From a checkpoint of a small transformer trained on Wikipedia.
Size: 15 layers, width 192, 3 heads of 64, MLP 512 SwiGLU, vocabulary 4096, 8.21M parameters.
Architecture: RMSNorm before each block, rotary positions, untied embeddings.
Training: a variant of Muon for these matrices, 218M tokens.
MLP neurons of a small language model. Each row is named by its layer, matrix (gate and up: input weights) and neuron, and shows model dimensions 0-95. Each number is 128 + 32 x the weight over its row's rms, rounded and kept within 0 to 255. Numbers have three digits each. A neuron's up and down rows have the sign that makes its largest values positive.
After each neuron's rows, "fires on" lists the tokens most often at its 100 highest values on Wikipedia text that the model never trained on.

L12.gate101:149064177162117149107137115133152066151164128143142124081144130111114140106084152102146185099158133125138149156114106125110121091084079113200134143090102120069093128131160127101137097134119182162070118122107088169182183116088154119127105131183133138164064076075127109087167179153130156102
L12.up101:110140124159117154095132131112195116124121166119103118149171150104102132160107228191134182114120165146166113087084088107055094127139064180128095070160101123126069130177131074200091168132151107179145184131136164154129125160166100146113133111152106141078096128099132089182145194165137091131
fires on: ".", " | ", ","

L5.gate396:136160200114177158124172135135154098135172114108138186108109093094132156118096116110140095114146171124193142199144114063121181102121143129126138122089151113106135112125195128100092146090174196171229107176075128130089122137128089161154132143163143133137153132095152157162098136126172111127
L5.up396:152161210095172177152182121164129108157129130119111117105118060109169115102098140115129143112151130113172112172131099109095094136165123150149115172088073118172139107119132147101098093079155136173177099107072132139157156162170149115141159141129139143143177143113111172124100125115180074109
fires on: "p", "at", "ra"

L4.gate361:169139093129151111130076139165123112100118174179133135121154115209095100150107164097116144136114098112142142122146087117134158105181137125079173112095114136177193150088072119125101127096118159108136145151187069075105148118119185132089078119146177115148132092165082101158128175159128116132
L4.up361:081119110129102102124136128090153108147150183168100059082161115148095123092171118053106139112120090097112077076155096123124082156134110181165068052173180107143083121178120154106187142127113151124150152123125153154107089111115203123105098084158135041081189157134110115133105149179173074162
fires on: " acc", " an", "re", "An", ":", "ative"

L11.gate379:095130138161153164121105134174200121176108143123130118119130144097102104102116137100106117068124177106111136178111117154111199131113108100187126108139113095106133142090143132153055076146168181094117102106103051107202142144115118084121119060101155110145099128084102121079170093166129064110
L11.up379:124129131119139146104138078119149065122126147110101166139147108068193119107113076155107122137143118150153159144132088162132153166155166145125135085176116110102131122082099122190094107114168142159136083157094175185102160187124066148170130175141184100106153126099109146106139168130090133189
fires on: "===", " | ", "==", " ===", " sl", " |"

L8.gate71:038098131110098121053123118111162152157124138101128108085112180186182168103126176141175145153095107065065123156196081136118145121148142122116151179098137103121104134105161128122134116178145120157187078108128063139172136157125165136136164152109152145102106148137128135160129142155094120120
L8.up71:116175115115104096175078142119131094151118179083133097099212154180108134158107172012115170087143130075135119151094111104094161158070163105103120139119138137129171140113074121055109125123114121102143107130158120116123177133140145171121095126116077152182107119160092143086219154169132067133
fires on: " and", ","

L2.gate194:107109094147167172097174162075125073172101211116155162128175069072133092155170112118166095164152139149129104126156138161150110163148146131144149082107090145105114082116146137142122113097105177048127103082152144148141164157131125091102143126105153151135161126134140130072149159092151147140
L2.up194:149120119161154117117163128102125049169114169084131187106181106088166139152093127138145134130166204112084136108162084205166135138121121145119161062094035170126121131107167138116113127145181186115117108102164071153149186174144121085118137160124120127119137158144168133112133120133183123152
fires on: "qu", "all", "es", "ond", "sw", "if"

L12.gate197:117204119115133144142120150090202140185114097175170128078090115100166153122159124088124085137110167107143122139113173127088152088142101172200096159145143103110162107147087185169143139116157134127106141102136113128172180162149098162178153076152106096144169114130135116124118121087124174128
L12.up197:085089143165184136152165106135133105086124143119081082170149179097120137194146143126120115166102091139139160108120132141119165161149154095103114193169170090197075161124141139115087139116164159137119116196174147117137152150142114166175168097096132080126127109120116135079120100126151079098
fires on: " h", " st", " m"

L12.gate445:089182104128128141130117171153145157174123061110137109107119125126126145112205117145131138181115123102153165161079104048109115111161136144123130139126057150166125121105181212115196138138104150123131209105135109153139123154116135150109140144131149122185160137090124107142177137158121133099
L12.up445:137108139107175140191086087095137121149222114154159127133122116126121151082218112128084100130039122211185086135110156141157128131090108153064117113101133140069134115119112138104113093147121115130150126103171150158088121144095153095152109160121143126126122113128175158157110108166096132090
fires on: " ne", " Ne", "e", " Me", "m"

L8.gate226:130118079146197107143146142126132141142091074146153061132151106112091136119133151099092069158157144157119107081155091117130170149142186085129149138119118113154055128175175100154156184075162150129088146207125095120159103115105109059074109158148090164147098079135145146098159118133135124119
L8.up226:146120144066133158120133135164087131121102115120175111096120141134135133137112117147155101110157064140132080156102119129153135163110087140087141110085117120129149077079120145156173143144105163070104128067130179078122056152158093149098142174107123103050094076136115101122135140100082147127
fires on: "an", "p", "a", "m", "on"

L8.gate451:056114067099132134107091128114120133158146192140141128169139102150130131095137087108111102135149109139122128110106118114104128131156142154155105071143140037143134234145142136153134103145118160134132116110119120129113155109085119177172155097128115152089153134109129152140089100126128135129
L8.up451:075119067131133185107123100037098139154169129113167119186125105128162113107136116129089103100156080140147132137117143122137164188167057103167191074114136098160045181081149134162121156185143112148180175142131114153143156153135090125153115073121126167140164177149085120072102060078126159104
fires on: ",", ".", "s,", "\n\n"

L5.gate101:072140156068127107132092100145146103184101099119148161170060122144049192170133122102135177133112213131129110121093138138118164099160145119148177101078113131172117082179174119115112096087109135123124101108176114091142151212117107105147191125123119118108172114152107115125089101180157137148
L5.up101:096149144118152130097123126102134118161131132193203068164130146115106136138063099112127077068124112047126135161116100097129144125155123136166103094106114114168166111173079129134141062153101043102139126159131125149121128105091128152131090177135106164103130116114128142089157120168126106103
fires on: " New", " Western", "@", "ew", " University of", " of"

L10.gate433:120106088143128154123215157151163099060178105120152133100151112123181142099164067122179140149160168139116182085146120087105106161223135197116137128161124104113147094158187114146116070130142104101161078113106113129120101090138166135110116097130091109097065080088163124108132156174144176212
L10.up433:127116177122132120081167152097145143149149125089156094108127148171129107082151099160173179101072112076148039126138124138051111101189117114159073097126107116142091093148192136086139109109112111135123120161117170096096124106069143141099162200123111116141144068055120097130082142189128163124
fires on: " a", " one", " the", " five", " an", " two"

L12.gate296:078108107135134126131139079192149113116135146131131121101183156119164169121065106136136067109138166096131093101110097091175118107124111137105130119149146089091121194116142153138174071108105155124125169137127132216119127141098106154164134121148076143089123167107129185124109133141190174179
L12.up296:124182103071112148131149105052131121083150104120157152134110138155135210117140097130118091161100096066123132151083108139189073144164109147119136180093137139078071172116068111106124062106117153118125111190114085108146181093122091093121154106161152071137106153110170109148081164160153101106
fires on: ",", "s,", " $", "\","

L5.gate161:138143139099120117097121138124150079136088103112186151175142191158090171143087132119129119156125144156144132134072182144189114000109144104086133203137133123146131174204144126083114086130102097089154126081180124146077077123097096111126131144191125129116195115099171162153132120137180168167
L5.up161:091158133136090073100104152133129083131110139088119079053110147116133157148112108109106162189135133139165141155136129145058137090185118108105118144115108148188176156135164098095142078127101103155156045068160078141074105155198114124107056154144164175177111133070153105147114119163104139072
fires on: " New", "ark", "iving", " High", "own", "7"

L2.gate105:132075094128098109111163140084124118130106139144185085138136176145180118132098150154127099104154100077204080151131078130098149137129099154132130098092143147149187114128098207070082161110164156130154158154113091069101126177132070082159105213108153152076126124090115143111098073121116117098
L2.up105:169108126114102117159176100113112149083166077087157111147170141100125167181121129147185140117147146123144099126155132146110141093151128196120128105129190060174113129064177191097100177075228128116146169114139085147109137070122132097143104171151123132074137115009063126130165102140096117167
fires on: " called", " imp", "re", " estab", " rep", " named"

L11.gate492:103087121126148156152084133175157129125152175188178086141101184127183152103153124125108177112115087106113188151129125115120175145131124152129145141115139134067195148168111136129052092082066115085143165159181111087112146134139110124080128165130093140062111098152084160153117101148113111155
L11.up492:163121131121067155164112136163170088129119208174089137139090131156114148102185156123148131068134091071173058168140134140146111083107154146211128154179140101176138082090181161071121143128139149107135150164149139114152114133128161083091135167086126117144091105092096115149085095156149128125
fires on: ",", "-", ":", " an", " the"

L2.gate464:094116077157180130189134118153118175059089133158189097106126121168092136101144107134123145127054109181207136142150150147163119125124189129102123110097150113105132145108107119154166135161089111151114085157101153091114136135089126153106102147117147160116150153092032096140078172135143093091
L2.up464:130090109147128086150071161120145155125192138144210067123100157206098097135156120183073124156058127126163117098109089090176126136088165086133121126107181136100128134180132127054167132138086126111134100107134119166100101093084134183118104147168115112118155148117180160170120148156107137132
fires on: " ne", " Mor", " Ne", " Leg", "ister"

L4.gate172:114147120142061160077177130157084101153095125103113155143111166195156136095171112157109097185142124147191106136149114134151081076109105106154113094109124087199185107127176095076112097129145090102127129138193156169147158172146163192077119120126141155159148088110145054093115122112173136119
L4.up172:140122165140130163096197078107131087062124115126141120079080074104147042128113144064118178179127095100125125136122141089153096111131111095178097106139127096118124108133148100126126083104085146106171137133128147127075143126208093134106130162133138113171102156103125082124174104127123102078
fires on: ").", "\"", ") | ", ") =", " between ", " at"

L10.gate139:164149113140126201128147117150114138132122097136150123191122208110186142147150191100109118104122114142073131192129144066196079206094149087109089118184098139154119179103120139114097092130110133132129173132147100153085071120144150154147142095165126157130134094136179148179110113162122088117
L10.up139:165196143133160167099175105081110071122130019090172147091127115127151151151088162149142147144127115106103172151140152165163081175132091104134065124075139169114127178103153086132109134149078185059127111126126145081108117096147082121111127100165121087185122165144138122135094082151165116100
fires on: "l", "k", "ag", "z", "it", "ie"

L11.gate55:117150122115136164103162161107064127151121157105162152093150050143104125069084139128155098118184117091155064131165089083135111137046129116114123117073166135129136188147125107149108076138118189085115124176102088140129095116140159111140151078090102106086139136112149124149137108130144129157
L11.up55:131135149086086091143125156105167164131193143076144134116133066134111132076111219093133070115125082085157155148107119133143119093194171164146167145066085101096126159126131123140137119160149118139137125135137108109126144123113048129139176088159127144120142121140132124108087138094101121115
fires on: ",", "a,", "),", "s,"

L3.gate385:078139158088082084155084128129170085210123176095131122122146136119116176113100146098105154159121114068150115165155128114104124041122139185135147099121102112122134099178086096089140114084126158104165104169111082128171065144136115122190098147107142152071156144119089113121146132118081112095
L3.up385:145112113136127128134146138153068091190163157078160114145108093103089181159117134137124138150072150088111122101158099138089194111108109149115075110132160186132151130124104114127187103093120101132122130182164120137174163164128115185127113115094098142139134124163111141127130131133117077083
fires on: " of", "ern", "):", "ld", " University of"

L2.gate376:141066164074111180097146126140083122157143126102112102161130129133126122057154164154115137126117146201147114075069101103113078154138160120165101152135103140104136108144104165072105142195148120163081140143108124123085182135101101161098126190103135092120165169112169096059122114128119142178
L2.up376:150147171083157169066130152197120119103115106081106171113116080102152129093132163111129184081178123137152148093132059162100102160173110081160077130074142146117119066130079149083066120158125120158103092170116164135112161165108145094126107200170147118164136140122127093083164112139169101142
fires on: " Port", "ev", "ric", "mier", " Hot", "ont"

L8.gate145:129121118084059161180136122103113095126149170142136141143138077092112126087066163105095155109142154165103103145116139085199147119098069143136135089193137144118096188173112130176089129124085146134126143094122128079141100111133172146123130117150129139117109100125121064089106101160148155100
L8.up145:153138074128119169134112060110146130171135137198115146143101134159121129189109159112147074120084156159114125106097172104113109131157040134157083148145119106108104164204108076144145127102181133128135094121136127096170113110088145179101155170147117109118112162173139112130177166134164099144
fires on: ".", "ity."

L3.gate130:103175125076155136143143156124135112137122140078188168069119111087084154134163106087107085156151167118140129176126119067144120088096140074154167093153172056137107135079147075085105175075085054158117125125077125129115130169131113096101101172142147115156138114065146102180137116141126124165
L3.up130:153147174131168198103122174144084190164140122140159140126108149124166144191112082095112138127171146122120162129092104185186150106133167144129152130117011161102125118110122170114140113129169148130105138112147102116129137138114151166116080048123054140116106094081096148134097157123152166117
fires on: " that", "at", " this"

L12.gate355:146108126128114125134111177187164141146075178136152080122122176108119127178130136123144164104104081120136134145115134198101160143094114145185155113140103160093141129156096162172067136148196107146171126155116106186133169173169137134126086134148129169185118095137141148108115099142085169157
L12.up355:094125165162135134135143114114098102142194100109118135125129117074153216184150187162064184132146095167149126089095137116102126126156105127170135128091157115144135135130092126129140126161231182178117132169155171161130122178146142083117175149162074156125143154132151113093131121124100128059
fires on: " sh", "\n", " g", " h", " sc", " | "

L10.gate440:042082115191171163097120162149114154137139155112171151211170132161135166143179090088178139153082137084096139081164144109107190092105148148116125173158154179062102131114187087148146149158156074133124169121158171105095165187121144189163149104131132167133131150152087115144156130104158103173
L10.up440:153068124135136123159122121097184120148107198137056141092130130189113155149119126115126107079136120087060119140112147149072065129097163074112131124183102139173051171128081132115054034139129182156109067142108125108069121111138151130081149134130133113130091089153157184100153201123103101132
fires on: " and", "ation and"

L5.gate260:137180095151085100068111164109185118156109125124126171095137160129106189089099113087134153164132080072123136215142115116131174090073163073148117118130085105099161075118139157092077128110142121128158117145101165038111171141150150118136134143113159111096210102140058123153122105162120089123
L5.up260:089134147107112114147080078150119134094160072161159158127143129138141146137139158100134096132116150146142088142169075163096137106138151096082147096103143142171094114096137183145148075132132155103116191122209119133142148109144145190166179163121095100148108099111128137120154084178110162126
fires on: " called", "ated", " named", " making", "amed", "anded"